From a checkpoint of a small transformer trained on Wikipedia.
Size: 15 layers, width 384, 3 heads of 128, vocabulary 19156.
Architecture: RMSNorm before and after each block, rotary positions, no biases in attention or MLP.
Training: a variant of Adam for these matrices, 350M tokens, 5198 steps.
MLP neurons of a small language model. Each row is named by its layer, matrix (gate and up: input weights; down: output weights) and neuron, and shows model dimensions 96-223. Each number is 128 + 24 x the weight over its row's rms, rounded and kept within 0 to 255. Numbers have three digits each. A neuron's up and down rows have the sign that makes its largest values positive.
Before each neuron's rows, "fires on" lists the tokens most often at its 100 highest values on Wikipedia text that the model never trained on; "fires in" lists the words (lower case) most often at its 100 highest values on Wikipedia text that the model never trained on. A number after a token or word is its count.

fires on: " had" 63, " Yes" 20, " have" 9, " has" 7
fires in: "had" 62, "yes" 20, "have" 9, "has" 7
L7.gate1475:082103176121168122139083118129157141145072132127153094122113143136118147118132135119148117164083131106138137108152143117147111135179131124163176147146076122121112125099140142128171142129096095115195086132145140107135126149123097113158131129155125109134137120143125111132097149132149131138152141076167084116119098186117133115102148106149121097122118143152145093120117122143158121134103
L7.up1475:123132192126119120141128127127110119102151142141128137116165092162145122098188135117126168143114139157123121134127157070098114113136153086139125138145129125141102126103128150154117096125132128170083109100142084125104106169128113125136123140085079141134136130114103126107161110162116175150135168147122098165122166154139092116127119110140192118098128135127133101145090108110131148122145
L7.down1475:120170115156143121149122104167164124161111132113144131107168102154131122135164142168090107112133112114116122167140164100097117103133157088150101137126133131120108112089126093121116166148088156123115103136214110120152131169109146115166119181111094126132143125143093119123115143158099142148140173121156116116128100166138167105146099072127155102120111139094089142159118107128117136125139

fires on: " in" 51, " at" 15, " By" 9, " by" 7, "By" 6
fires in: "in" 48, "by" 22, "at" 12, "over" 4
L8.gate693:137110106132138109111124112152079145088123140138102122169098180135173088135076125132094154136126084146112155129096156115109145131166125138108142140120115126097136106116156104133157129111137136131142130181129128146150122117112156094153112111114137127130140129146172104132113142140134104141155104140134121115118105123156093114114190118096149148165115159126106121128119089112127149159114
L8.up693:115125161147122134159160173118121125149100113144111156133135120109108098088145149163179114100096104123105091120116108106106106168110094108167126112125115156112131142127118151115142137144168157091125120121099163118149160129105101112120119128116074169135111105082179137130128110145092123088128099113158116130158148134097166097122127111109123125130122114184162141159132147134104101133124
L8.down693:131119101123072121109117149128136104107106100161138097132115120107143094132069103107117115121151136125127096118146168131082127083152151137065134150143107152136147113120162073120156119127073097137126128122153075164148118109079158142147147138138170115096100138127142121113102107160097126141139129165111136099155111159141146107117131100180125138152138122136161136152084094133085161105106

fires on: " and" 26, " to" 21, " of" 7, " or" 6, "Despite" 4, "on" 4
fires in: "and" 26, "to" 21, "of" 7, "or" 5, "despite" 4
L5.gate1465:147152149138139126171167097109157126091164136144147081123142126116146120123122069121161111146144157131124176160112083142132154093147109118111143159150107114096116115108114132155112129128084127169119119131148118167128121088110133165103133089147061089120146081112153153128116125134135133111124169127129142109121121087150122137117165134134112142188131094169163108191158153089087076101161
L5.up1465:146179106147170107142104127133106131117130091105107103093123102091135102186148105114082127099135134128133112100147147138120119134137158123093121106148114155149086119124135112122160105152119136117144118150119169149145130110080119136101134091095093119155079128095105116137116129119113124119164092175112146089163125125119173155139129119122112085118149129084114115163193167095097162112131
L5.down1465:138092110156150098126089093096128113140143114116103139120155165138167169139098147106093110155163111107111108071164159130137104166118159089125113109139201179111137116150161108123139136133137146082104110143108133128122172120123142118147072121085155137133097146108093097117148118136100116114117125164128124099110111148151144107100118156140125119121183122091095147101106109167123166133144

fires on: " would" 13, " is" 13, " may" 12, " of" 10, " has" 7, " cannot" 5
fires in: "would" 14, "is" 13, "may" 12, "of" 10, "has" 7, "cannot" 5
L8.gate1470:123142107157142152203106157115142122152124124133125144108115198104147154122113115148153140150110120092117126105128117144144161092152132098141110174103106110155147077093137140155156118122142162101127157115133109153118145067109115138070101093088122151136110100115119138133127135098139115171147122164150137144105124110131116145141162125153115138129108149136128083118099122145136129116090
L8.up1470:114160094161145059120161143073091131126129167113102128123136128181156139172177135099117115087123111138134116096135154099125108132133169116146148155140159111116147113140100159157117158096136108118137131118128121113102130155134165099111150106091105128129095141135169109071148123142136088107137100148148105079130117081142127145145119118128143152101139134081083098085123145112134153164143
L8.down1470:109076150113120121094139113115086115130089114141117118155132127160122125115144108147117125120131129144092113124168155120101121144106123123107095165150110143183134156133121120103157105105118096126112123136165149097194101121114140081136174145133128133121133104159144118122120116075151109134124195119142132120160085088140135131106110090081111141131123141120127146173145118093135144136134

fires on: " and" 79, " with" 6, " of" 6, " to" 5
fires in: "and" 79, "with" 6, "of" 6, "to" 5
L5.gate1140:155133121168101161142134101146137132117144144148113092123122143128155102134110149134142149131179084097129070145097093119096118151100125134104138134158143119101172106117153138154127121174148156117080137135126159134136173126107119132139122139137135131090152125123103155096120140145167107106101147160150159130149123126156161132159132158088098146139147116125116195105091140125102135119109
L5.up1140:114114136123125086150100127125117148131111129095160151154167112074151099122101110065104125146151147135137143129134127138137083122115059103173097115121106107162145121158157181092174087133128136056124062143164119110173113116131138151112172132112129113135121110114174120138164110123117141080142123136137116152143117167138142139113136135123152121124138162138118141104130165128077124098145
L5.down1140:162156116112099106133186135150150135110118095118126134117081141131141123114156143098142150120169092130114116122156137143151166163152149125100127139091158168120122094133140112124138129119122140169129121140114144105129148145116157159103161181120119164109128076153139127088140150153133158090131111164179143090133097100134078126138154124109158137135102136176111134163096099102172091129165

fires on: " to" 49, " at" 31
fires in: "to" 48, "at" 34
L8.gate384:106160140121148155109128120119155136115121135171150133129122143151169151079088106125153121130133096118114135118100164147136098125132130099161162148142081152160128151124134089147151122128130156127107156092118123133143114127087088123078161135136175106113124117146118115150164096086148112097152136173163131152161145106166135127109186111115157156138134125138132137166109110097152116134095
L8.up384:140147133081160113117149135084113119120064101145162094149160130127129136148137087120107125155116152128122152153142078125147101156152121128156137104109181134097128120131163135171099177148122117150173143137158115142139122146138109112120138100151115089176088099139167182084131096104140100112119151120106109121144130113147160130160123147162118152176115145144140090143154102076118097191133
L8.down384:125141087175138156121169165137116111107128165154126117121089141132137096109123138179112121112096164070109103151094113162169104097178115077138167146080139127158127135131130104154119128092126186140119129112130172149161146137132140116104159161094156131149141104165122142155161177101119150087079177159132164143120146112132174115112147104139130074128118144110097133167102162100161155104120

fires on: " of" 45, " up" 9, " at" 8, "ed" 4
fires in: "of" 45, "up" 10, "at" 8
L5.gate617:171125138143131174086169123133177089095104125140149115144136164074173130198125130111151096102119116136161146133128117091148151108114118157114159121128111143113078127159123108121126128114080110144136126090171165122165163113151148174132121120105118133155135106132142156132154108120111080151139102136141166098133104112108084146107163137130133121159085144125154102111116133137107106054105
L5.up617:102203115178165131120137131124104127145162168134098112129134105125110109111120122148139103129141123111130121084123171105150158101142127134145131114123132110104139130145104096148119123126168119149088101159106110145145101153106140098150086134168136124089120120137131099142132094163113139095098154150183129161116119094132092125070111151113118092118139158135115130080137113163115099126140
L5.down617:197153137143134111116102127138112163153198076104119160114116160176139162118133160148155112161124139158135146118111154111153161116144184123164129120142118136093146082129135110119144095102136156097139131150093133104162114086127125135126163091173147116107118134120099104131132064148134111135107096144162119133109126071119118107111092123153125124134136129153111122178132157110160141144131

fires on: " to" 25, " of" 25, " from" 18, " for" 12, "in" 4
fires in: "to" 25, "of" 25, "from" 18, "for" 12
L5.gate1248:120126136147207112088128166131094075106155107115102163087153133166115107126148140116093148152093147130091159058139159139121107101141130124099151155085130122122087171121112119144146164110129151093152123088117122126121125101117136163136146133120135062167130134117121097142128112100113117139153090129103148147130136131123146116091179103111115124161122118157142153133121116139134122166111
L5.up1248:121103145127124118115125138114154116143113156160129122088139196125123133138144120140155120193117136114166109154091126153134138081144123140151108157128155122110143144089127148148075170116129133106090140134122097140135121116164111141161142131150056117208157105160109115137138101087077140125105141141101127116112146108117100131114155120149137149162142099128085122102162137151126123136129
L5.down1248:165132116095165134098112152191093087106150100138111132149165102127100123152091129148119142131086140124115138079131132138113144113131128113127107143119093142152103171130120092137143142102128157116155109109155162172136134120107161100142138153119121096154142119132138127159189178112141111079115128170127131136125147154140152076074113109093142110101089147124150142125160126100126118124127

fires on: " at" 82, " of" 11
fires in: "at" 81, "of" 11, "atom" 4
L8.gate244:088107104115140161166139140126111127102130139118133177136163165124150115109102117094086120122149152119116129113109131143114113136140099143153161137096146142149125105097141162070150167100107105168129131111192105151123117122088086125097114115130145109144148112132154144154154130135108086151146138162121110112117134137146137080096133139133112117117113136147140109106106100160134088164137
L8.up244:107113100111157107123145097158117128137102130090137146131088114160152111126113119146120149156132125189123159186125103116145141113098132123177107104139182119139147112154122099133132150127112115141147120094151113145147141071084121068170129159115096112102110140118186136118151138093119121121084166143161115102142162114168168151135099129143113127127131111104139095181076092158137123154108
L8.down244:059115141121158105098125135143119140117107116150139111161082148160159114148115115136141147146131119166099163159121136108148103102118115102101189142120131152154142114126181126122170141116145123126154100121123117127111143123147105134122167135132133140136102121149173130106119148096147115120107175142179106133158093140116142137124138137136162117061107140145099121174073124134163098140116

fires on: "'s" 58, " had" 9, "an" 5
fires in: "s" 60, "had" 9
L7.gate167:137144120125135126138131148105076130129165140107073119106158107121097117118134142131123106165145096115132090155138146125132160171119140120128136107159148110149159104115162142114117144145087141150173133169130149200125130127169104149105149107121125121155161150154157116115123117148137162161192162130122126153109145155169108148144068098167094136107162134128110135122129187148106111094174
L7.up167:138174123096184129127125136179103154142162100144124130124137168152100142147117131148119083136109120170124093136154138148109129153094090120122087096139130118106124090112113120075110177135128136129108119137131140153115129132101130106149157106094111125171125133146123146120121092151115170117097096139130117129160156107154127148124123104171092155096072076100145124116150149147117118153176
L7.down167:165160098132101139115188097139132119133068104174113127149132134146145088096126112086110142111075114116118129124136157115085117132105099157117101141091116122078109087172071141105099142140147132131084122079120130139147125142100106125121111161140128101146115132121130136185110159127126149126082104100143127113114106065161128094132155139125172157143141175147097165118115107113132120106098

fires on: "0" 39, "5" 26, "8" 12, " c" 7, "7" 4
fires in: "0" 31, "5" 24, "8" 9
L8.gate1068:162152132116145090170124148136140166108163101109131132121119120108136135132124096123136149125111130095144149129115130151166082139082131131138072127157107097135131112105086081143143146159075132177099129134134136152150187137067163164093142118120145104122129121083154087176152160109101112150111137129103134113139124085113167114151152154129121072152153165182103125093104109127146163111161
L8.up1068:162114146097112110143130126152097128122137132098108096154103159121117114187134131103105114118122146137114131121142134120118092098175127153132088102102165129059130131138142129117160091132122143151154063099142077144152158106143133135146096109090116106156149113126126136170113136142108165154143137152103108147107114101114120122118096139115133096186099138106106156140124146149104133138127
L8.down1068:117172093111129143151127128124159108118145141126137125131058098109132122116154129163122088097156130118137137123141117150169143156099129130119132149139129157138118106105116132153100094166110106116070149128136090097113080117168137146130110131119152158122128127133128129140148144150141134141131156122105100090124117117115130127107090113117102154101151127160127145088126119088148119114137

fires on: " has" 41, " have" 11, " tower" 8, " Cons" 7
fires in: "has" 41, "have" 11, "tower" 8, "consul" 7
L5.gate1053:101137134154122117139168120136131142128081137076090095097103127130132111131141096131117133136135145078112135108118147085134125121137118109120124092113179115093135119152109135113138113127110108126115130139100111107134136150136133086115117114117157153171112118134117171104132172140115151148157109122125128147181146085127119134125100073140109112117131106099122172167129134156139124155160
L5.up1053:119129141138120127099091114086113120108161103168125075140115147139184134074127132144172158095131138118142132135086117139125103167099157087144142159105117110138142108122155141114121143160117130100141109104189143131155107124145127107103160106143115108152137138148159173184137120116103124144099167101151127095112123068140146140146124117121135142106143158133123164142182120107136095129136
L5.down1053:154092115101127146106150182144137113128128180133141151084105141133149140144137128088102148134133166124128121141154186076159106073182141135115135119159131133140147172139136113097132082115149123151114132109129103120136108121112093133170086121100134128142069112102112085111129135108156141146132112100145073170124146138152152141152126141131097107117107093073110107136123128113136143113128

fires on: " first" 41, " early" 14, " later" 5, " last" 4
fires in: "first" 44, "early" 14, "later" 5, "last" 4
L5.gate279:118160100163112169112143159127123146143165096119161158165172111125133148137151090124134142143085196139144130143145113110126125156092144142136121137130126138098101136101128137126149102149125117112125148135136097127124169131121122129151127148096140114098107104143133134149160075127135150146141105137110137129106084153119128130100130101119167095125162171151119102141173142144145153102098
L5.up279:143139087142156144191130143129133146121138109167110117134147155106150121150126124161124151138133122143129154133117153111156114098114106120128118151127107139148123176121150122154129143105131154147099137129161146189115112160104161150092093103158093154139207117128125090125129101151116120135113120151106169115111107131113157144132123093121115141114132141129141075114094143119059118107073
L5.down279:132165089111112132120142150117156130124104079093132147146146126118133128127133158084100134119123106157138143138155111104072127158108119127129106136186110139116071106090116117106138135122124167098141145128125112126157114156177068129174108124144154125137144105123125102143140090148114114139148126120097125096141114168128134120118123087112167073146129179120185169111150128153168120135096

fires on: " and" 75, "197" 11, "K" 5
fires in: "and" 75
L5.gate722:104128108122141141151147108153168129133136143141087123126147107128127127117104155111127130135144160132120141135092092126146149122131135094140147148147117133135170119155112101137088112127120139071130132121146102120134119112105081164117146116090111121133098085136127124094127107143126089105124142136113116144143084111127141155112122141169123194124110147125147140161107159091141151140123
L5.up722:160131114121135177103076128124124135139124086166120133095146142160127127156123106173129143109129104152167110121156144158144131167157177111102100148186149120135098078130146129143135092139172134110150108191141150141117127102161106180155121132123131102157124102141137114106099156146102119147151112127089094120158140121144107135138120127130072143119134136098117115104131162141112155147088
L5.down722:124148174111136108077130123146067139151085139100119113130118145157130145135165106148150144120086121111108155129132118111123135120085095135127104135111107152125147133139114118129123117156148122092121114083084177169088157149132093150134141116143150180150086137092092110109107104129093125090121099078123146105132154119129164124110130109150121139167161131112078165155117112198099121129121

fires on: " had" 44, " have" 21, " has" 18, " having" 8
fires in: "had" 44, "have" 21, "has" 18, "having" 8
L8.gate78:098157108092158113126125069124088084160145185099127119156156137133139138132128105148132141094095128154108086173127109095090121142139167135117103145125130155129158137119135137118117119118167149142179106141145151164135094129112139082177147096153114154129133150134151110137114072095184145144162134102141113122139132103096154114101137112158091109124087084065126146115140116128123109124087
L8.up78:122123140147112104157178106138145138125117156148137120088103116089132122114159143080137153129166087128173088095167162144164149132148099121119139149131157116115162111125105125142124130143119089092146113100118160141157082074126140116092090129127083171166124161171118107125142176178113087131128123132140135165074123136152160126159168080128112078158135157212120153138135140120124186100091
L8.down78:118111106138148103126164114137151112170120107155113098107182128090154116084136107165137116100090128160110123124166101115116096127158103140151145160112128152132162168092142112131081150099164109088150155120138135148112126137135111134139117116087159088089100143115148137113082090150120133130182161146141159149103137091106155149123099120146135125116148176157105122111137108164174148089116

fires on: "3" 40, "5" 23, "2" 14, "7" 10, "6" 6, "4" 5
fires in: "3" 37, "5" 21, "2" 14, "7" 8, "4" 5, "6" 5
L7.gate1160:147127098134149131099137168127147128109141120174124121173116078134122127141154118106144114160133170144140150094123165164105096137079153107145147156092120173108095109115154134102161141125111145147166114108100149155111164111117145121131147105069158115069130133143134115107118110157178143147122158120162075119115095088115130127124146126146164148085104171130130166130128152157141108133100
L7.up1160:138143184133091145153091092167118182148119131169139084134132125115132170088118118138132151146072123120145145130091075128140122150121092150125105171165122160126133132116094140090158095131070102094113167125128114115137124155124168146090148141112145114111135102111122152166114096129139149141106134115109118115120127156099149126138112144177135127123149158111167122147150173142117120104135
L7.down1160:099127103135124098139095156132107097105180150116099137162106159110092140198116114136177127161111125137105131103108110173159143131119164113154094152134152128144118123108129124129117137138113109105178141112132143170086120120105117141117096087121126088114105058122104102128137099126153116126116123151132120121141126136158083130144140113134110142098078143144132156165121127136152155121143

fires on: " of" 42, " both" 24, " which" 6
fires in: "of" 42, "both" 24, "which" 6
L5.gate1096:115168131152135126108101121136146104135137140146126115114121119101154115154149128107172111145094123119111134144098101143133149115117113083072166148129154111135104159086146129132144123134149165135171110162153144131139112104147105145094147125088117157098163120122127125118144113140112141146135101119173146110101112121116099138127183160097126085113153169168134140151142159181109130070103
L5.up1096:122130144117123114147121143148126144116106158121111134122075109143076136111141119133172104108166108147131096139108134125150151148122114172141152145149115146140140131146137143128111100116121130116106106147106083138134134120095138085128116131161101147090145113136042111185087132109118149128163148150122124136072073135143126104141103114174145120113141124133124147142130133115150122175126
L5.down1096:127084109146119124107141128167140123121138111154134118116144103205082148115135114139126115124146134069128078142103158118101112136140134112105149096140143140093141163109131089091116125170154142153123134124145162121158135115125117097136155177115132121141119135110112156122124136110094094151091162111127174111140128154101110095118119163120135112107108074130151125117174151112142102114142

fires on: " to" 18, " joined" 12, " from" 9, " with" 8, " meet" 4, " against" 4
fires in: "to" 18, "joined" 12, "from" 9, "with" 8, "meet" 4, "against" 4
L7.gate34:095147134146127128164125156140129142136152136108106101131136116119153154125131124135144127174168103064115103093088109155145120128119179122120135116115159131140116048093141116144148149149133140165174152124159168121160138094125113121146147141110157126102114131094122126093124138143156118143119113155152090119141114140117113109082125129158107110149142119126151136155148161141109123125108
L7.up34:103081116137113137101134126136152104125135133138139151110125164121120133115145130149105132101108132127147126140094158138135121125094143174159133117129137131145106157112189105092114162137137158113118116146121175118071146116136130112146097128118112151150118148116124120147147096155090154135115084133100134167098119127139069117124137133099145135148129156120131123139144132053154115119136
L7.down34:142126116139143130152130137161112111114123127137116095169147107158143133110100118158115115111162119074134131106132157147114151102132118134084168102126165120123140143100096124102192116143112118131176147114139103154203118110096144131102121110114140138136155129138118142093130137154164129147127136177110126113091144151119135144106103110155108131095148149140131150135166115178101096095166

fires on: " some" 30, " several" 7, " Some" 6, " many" 6, " early" 4, " later" 4
fires in: "some" 38, "several" 8, "many" 6, "early" 5, "later" 4
L8.gate887:123146123168113183120149159111130145108147153130151121111161130127157122118114131131119134109123114147103144141140111136088167074121122137143142146109124123127126104112080122163117100110111122124093147168171109143126148091124100111108147104143114163131154110116134145159123143112159133133148163103094153113113110169108137149106114145134096113120103136106157110096179176142113189089138
L8.up887:114142138178103139150132127140132129122107150094153143118144128118113086186141113119153117097167124149113085109132150169106104119136154143136109107158138160121120122102128116111145131094100110109147152140127129104142099145105132148050164146114142147150142135188113102143105150150121131136151127106163179140114094141094148149142176099096132067127136132142115115074127108135129143152077
L8.down887:119102082117135086120168122122126141134095135152089141154102105138114113138170135135136133135114099115166150168144133126107092121126167124107136115133098120155123152139122126138148121135142152105134098125110150131126093166119131109122097120091131084113099162076129098175110119160074126108086080112148177094127145211097068135102126124108140093115134159090125114130136088115136128139153

fires on: " in" 50, " for" 10, " had" 7, " is" 4, " with" 4
fires in: "in" 49, "for" 10, "had" 7, "is" 4, "with" 4
L11.gate1461:141122115104169086105180151140077090185153135191172158125130127134126165100106107126107097123115133138136141105119110085105130090164118133185107149129147161115127140167150111141134151146101108115107171130150191111136125149093126147134118141130115098116142124138118091178137140152127129132113123127128117090116132137123165116130111092131100188143147122140111138142147141124112120125110
L11.up1461:156161130108111156158147129157142115122133120088122132127140159108171101104126165139148171144102085102149106098151128081091105157144143142125124145097121124103116103096104158114138140144127152124109147123122128162147130108097131122123141170136053153161138147109114137143148124132113112162118119113134085142132124104164144128114141130108122121129142110115102107091156152132090131129125
L11.down1461:139103139143151138173130154154107140138128124121104141101116155176142155149152127168178092097139152144120133138148114118123116112121120154133127109119108143161130149152101064116129142100143121136107118126114121142224170117114136150109147139127085120134110087108105128153106129143122127134143177169133141115133140151148133172111113164099131090129162108129142151168129148127139128146133

fires on: " made" 11, " wrote" 10, " played" 10, " served" 10, " of" 9, " has" 8
fires in: "made" 11, "wrote" 10, "played" 10, "served" 10, "of" 9, "has" 8
L5.gate253:083129092196143141148119120130119109147131130182137133144115156115143133134131125150104130113134135123123165160155122109156132117101136123110107145150136124096107124129099137129103169122161141146105132160123130168150151107129092131064107122075099143137106134121144134122117096128103127111153106133162163124158114118106107153080132141127139133146097125148158089157162117162118114152119
L5.up253:145087147116069134161074163144086154108141103083133177084127092120119127120129127160113142134103138109169156114162121161117088144111139146145120104150100106093118133113152124146126176115138072133132158172094104109152115111101142134147117163100100157144111142121073072118124138147149117133140138117139111086132125134165097113115159118138138187104117135154131123122148171137182184145127
L5.down253:154127117163078122153103132102143096158147135133129115110159109135117093120164153162097135123105104121163143110124137158120100117143116141149123116156077133097096134196095105135100121133146093116101140149110133104128156104167154137145156138101122118131137120094093127130145164140131183101140159114139146127116148165153135127129099139129149187101121119115185134124170166117132161134161

fires on: " had" 70, " has" 15, " have" 7
fires in: "had" 70, "has" 15, "have" 7
L5.gate1511:147152142147107158103116110102109124174147180113101128137130121105105130147161133153134170126118114129111100135128151145127113139125140189143103147163123069093135109134136117115118102145101170116120114135167091136118131149115107146124090092127154166088103113116156117159155095154123102148147143100096124130139103155110152090070102154145105125110150108093134142123117132134126135097148
L5.up1511:129144069153140123140122139102104125168139164123141126144116149132136147099150139119150114137122130084136158127196119083153158108114145136104126165154145147130124107134165111135115138151132115138108123106094139083166124153108107146116138131127096132172148132095119146115144114176108144135126163159119077143116119109141163158108139145075111142110068154164127119146147137138159140111145
L5.down1511:103134172142089136153146098132105113115131115158084146125110103100135167164155131128138201135116125152138156065155151112137109154155102123123120113118085119116117131137110101100118111164121119105125142134120135130127183179129167088144123129139089143119144114112123112133125124102158110138139130151141112110119134152120111112106119156121126068120142126139130175084129124128140136102147

fires on: " had" 37, " has" 28, " have" 5
fires in: "had" 37, "has" 28, "have" 5
L5.gate22:103135136130146121182125123136155099144130156119104131149189134089129124119134126110162145114105112141164150190103098105111139126131137105130111163205149150170136133081123139129121136120172134104117081105148151114120171144157131116147100109079130132090133092125153191106139105167096118144158118127116166105119106133134137169157132134127075136163086113128098146129135155108117134139086
L5.up22:095159105156107183150139112139141107154119144153144107102096167182111114169161166110128135125076129130108146117128168131150153166102165128132123130128137130128136114137097100107122173108074167162132155155107124137114118145147127106139123097131146119161080104092134157116140108134130145107149094148123072140129126112150142145136090112148102155116140166122159140136155149105128127136099
L5.down22:108128176120066112086133156087119098155135069106122137124119131164171101177122115129114096109174143096150140087177158128158134118124129095168081154137118135092137123113103141111145147135105126172157161164157113127159111132132104127106128182138128142119117160111099078122124050160148129150085105170123070142073135168124115146101123120129156136178141120096136155114114118134142142116099

fires on: " had" 71, " has" 27
fires in: "had" 70, "has" 27
L5.gate611:120133116127174114140127105138092169124080138152095123098133102145150105118111125149151144108112124103148122109110155107107123133158123116139154113101089147136129136114145093100120113139138103137144113185130136131128069119090132102138151071137142073186171143140124120113123127120112109135128132103132105079140117150101107078178169129175135132115087107111124147104124134166130101134128
L5.up611:165127136123123157128124145124119106126138135113116135124140197161180108098129145140119107082116107108133125135168123156121141073136093138143100141144098131132136119106147127076085129116139157104113117118100148144143125112136127107110106137088118121110120155118183154169166153179134165150092088163141127122129111110155124125097134103160112168131106139103149145124130132123124110154207
L5.down611:122138174129062114165082148120122090142141140107143153132121133148148142128179121122174160175077140126112111086118170140140111136118131156096151167097132134117096118096132138135137151133121124126143130142163131126171143113126121085106097075129107146097114118113117104104096105138144168121143099167144116131148160141122125158139118125111140048139121130154107143129140142163154139131127

fires on: " have" 18, " had" 16, " having" 9, " get" 9, " has" 8
fires in: "have" 18, "had" 16, "having" 10, "get" 9, "has" 8
L7.gate586:121171118127129144191155092132125170123125110074089121093083164144084144169125113139130133147138175155141133203130109093084111139100125145103122143137143162104134114105151100116119148091147139146111118130142133160129116141082133088153122106096137142141112139101152110120064133114142153088092145100147172132161090150128139148144150112132110119113106123125169103148120116095163115101128
L7.up586:141169140123130155129142148096126184121120110086144149119163126152097213106138110100119125149113132131144112127136140116110113147116158116064168116153146127130167136142106133112120118078171118099103122138131140141130151104117148143141110114173134150166126147113106144168141148110140113098091148097075121104102139118148113112111133171145112127155075145115160118107135116099132125131099
L7.down586:170108130139155098116126095135129101145133143129124134092175117137143111098125133118132146095127080099116107144141131115107164113139090114162086153114122135097116133129113104130128140129084087140127150122139110122129140174174102163140097134129075136188082128163111117123120145156116145135169132155123119151119127123117134100121121086117117136134094147119117129067160149187177101085093

fires on: "5" 35, "4" 35, "0" 15, "3" 7, "8" 4, "6" 4
fires in: "4" 31, "5" 30, "0" 15, "3" 5, "8" 4, "6" 4
L7.gate1024:148124118130137112128117146143102136133134105148099125122141145137065156120137121132161137102096052141178150144112113114140112110136120147130121188130153140148142122069128128150110140137127075129141147139131117172131173125107120184138120125131143116098160117145135093143110131165099139099107136120131102115105178138162107134104109173147109142135107116100133153143085099129144139088162
L7.up1024:139108150144144119134117136106115098103145136126117115167112065173094132160137150148124134166102118126104189152134117114124123097119083152134093137097154170085131186098119147083139156169082131096122139081113128109110124155133129114129128114132165103094157055103148119135152113119080122131109155093124113124179132177099133117149130122128158093146121170112142110109163126139092141109116
L7.down1024:115121101108135117147125139137133139151137139171131113131140153127065120150155147148159138089157147168093154183119113129128107145183175125106141113140129151142173104133136143156120125114113085175110103124146060162090134151145058125071154123130134141149111155144126106113165092156112124124119079115093106103147076105155099135175126155133095096119127167156130099113113138091140152136164

fires on: " with" 71, " in" 29
fires in: "with" 71, "in" 29
L7.gate222:107120120152132157131123131118125145160149129108154135140139159134128134093113120125161120115128125102075117124125136103143134100131138104124133133105151165101142102132178120159109091115136162090128134134164131130128108096105104085080164094165181146136146064075128123151121149124125084136091125175133142114096136133139162131160148135171114176100091113141127135108096135130125152120101
L7.up222:154125132116124132125111125136115113146060127130094159150126145137122116151153143138088183161123133137131126110145133077139084131084069087143132134143125144123086170118130139121133149125148141098149126112107143127128114152131091109147131080115119134149101098157160116160119151102133110121128118098088134105075141155115115138120133133073147119099147166135082135115130145148119117158136
L7.down222:115192088156095175110133114150128157097158075145147080116147121130148140155105104138118145114122109093110118146148100133121126107159125139102078164109143121116154104102125143152126089168128134099163150155125130126188152147076188143128089126137131096139128153144158152117115122147145114109122117137140121152126152126087188110158151124152135143139092134119128129075088091101159111102130

fires on: " and" 29, "um" 23, "0" 10, " United" 7
fires in: "and" 29, "grumman" 23, "united" 7
L5.gate831:151102165136137125104104099150192140131111141125133082109141077090098149093122137104089114140110189096118120115098126159092119132134140130155137120130126120073150126122105113129149117116139173150140145172130142133167110114091122158141181130128084138119130123146148163162133136127105109086104139124105112119146113094130133129109171121132170126147094138121133103150084140113151130108160
L5.up831:122156117140141158085105141099123136146118129137103145124163107151173091136118126144119122105130167140115138126125161163131129150104122132128114115108147115166133089139127128137164137161133103121136144114120130136155128087135119168138122150120119136128136152124142105081121139117135118109164155147117094140160123121109101129086113150097121123087103140138134120177105110090083123129126
L5.down831:144142105147141132103149128140174093105108132113126159145136094078102135104107128089121140134108142152140155113141109144119073107100114140152117121145127164146075102153132143125122113074106121136149104111142132143111128085109095101134127176148169157136123129126154141119130132129117132107107084138111098159095160162112111115155187147105129108140120159115090132137100131102100128174084

fires on: "3" 18, "2" 13, "4" 10, "7" 10, "5" 8, " non" 6
fires in: "3" 17, "2" 13, "7" 10, "4" 9, "5" 8, "non" 6
L11.gate856:116120119114102100162108190083103127122097126153146107096118121128094137141143123151145158117097112127120154094090136097156100138136137158098113124111137134135124117121114140129096129121155105124096048140126100124121129126158143121143123132121098125144140127112153113156141108086100140098127112102179111129109087124177129132131119127167116162151084179059104091167126135133118131156130
L11.up856:095143119107099084119131110111105152149082144169152113161118154194133113113134136136129132180140115121109134118140150116125115125149117168148105121142130121107118135111166168100114166121101092134104128093132159165144124132128155149140123151133095149177130085163152144084147152142123097143176156089146144145127134113129141140135106134098109107137110105130101107132148137171141133103086
L11.down856:135085064112202162099102083162119140155107157128120101128113155098141089095143153112136171069118088113118140143100125127177164121145163104121136141122127110145145118131163127109160154143104156105125150155173137102093118139148133162126094115092154121110162068119126135186124086158158146108118132153118140156109120102154156128099135142125171132122147095116114088112104138096124127073147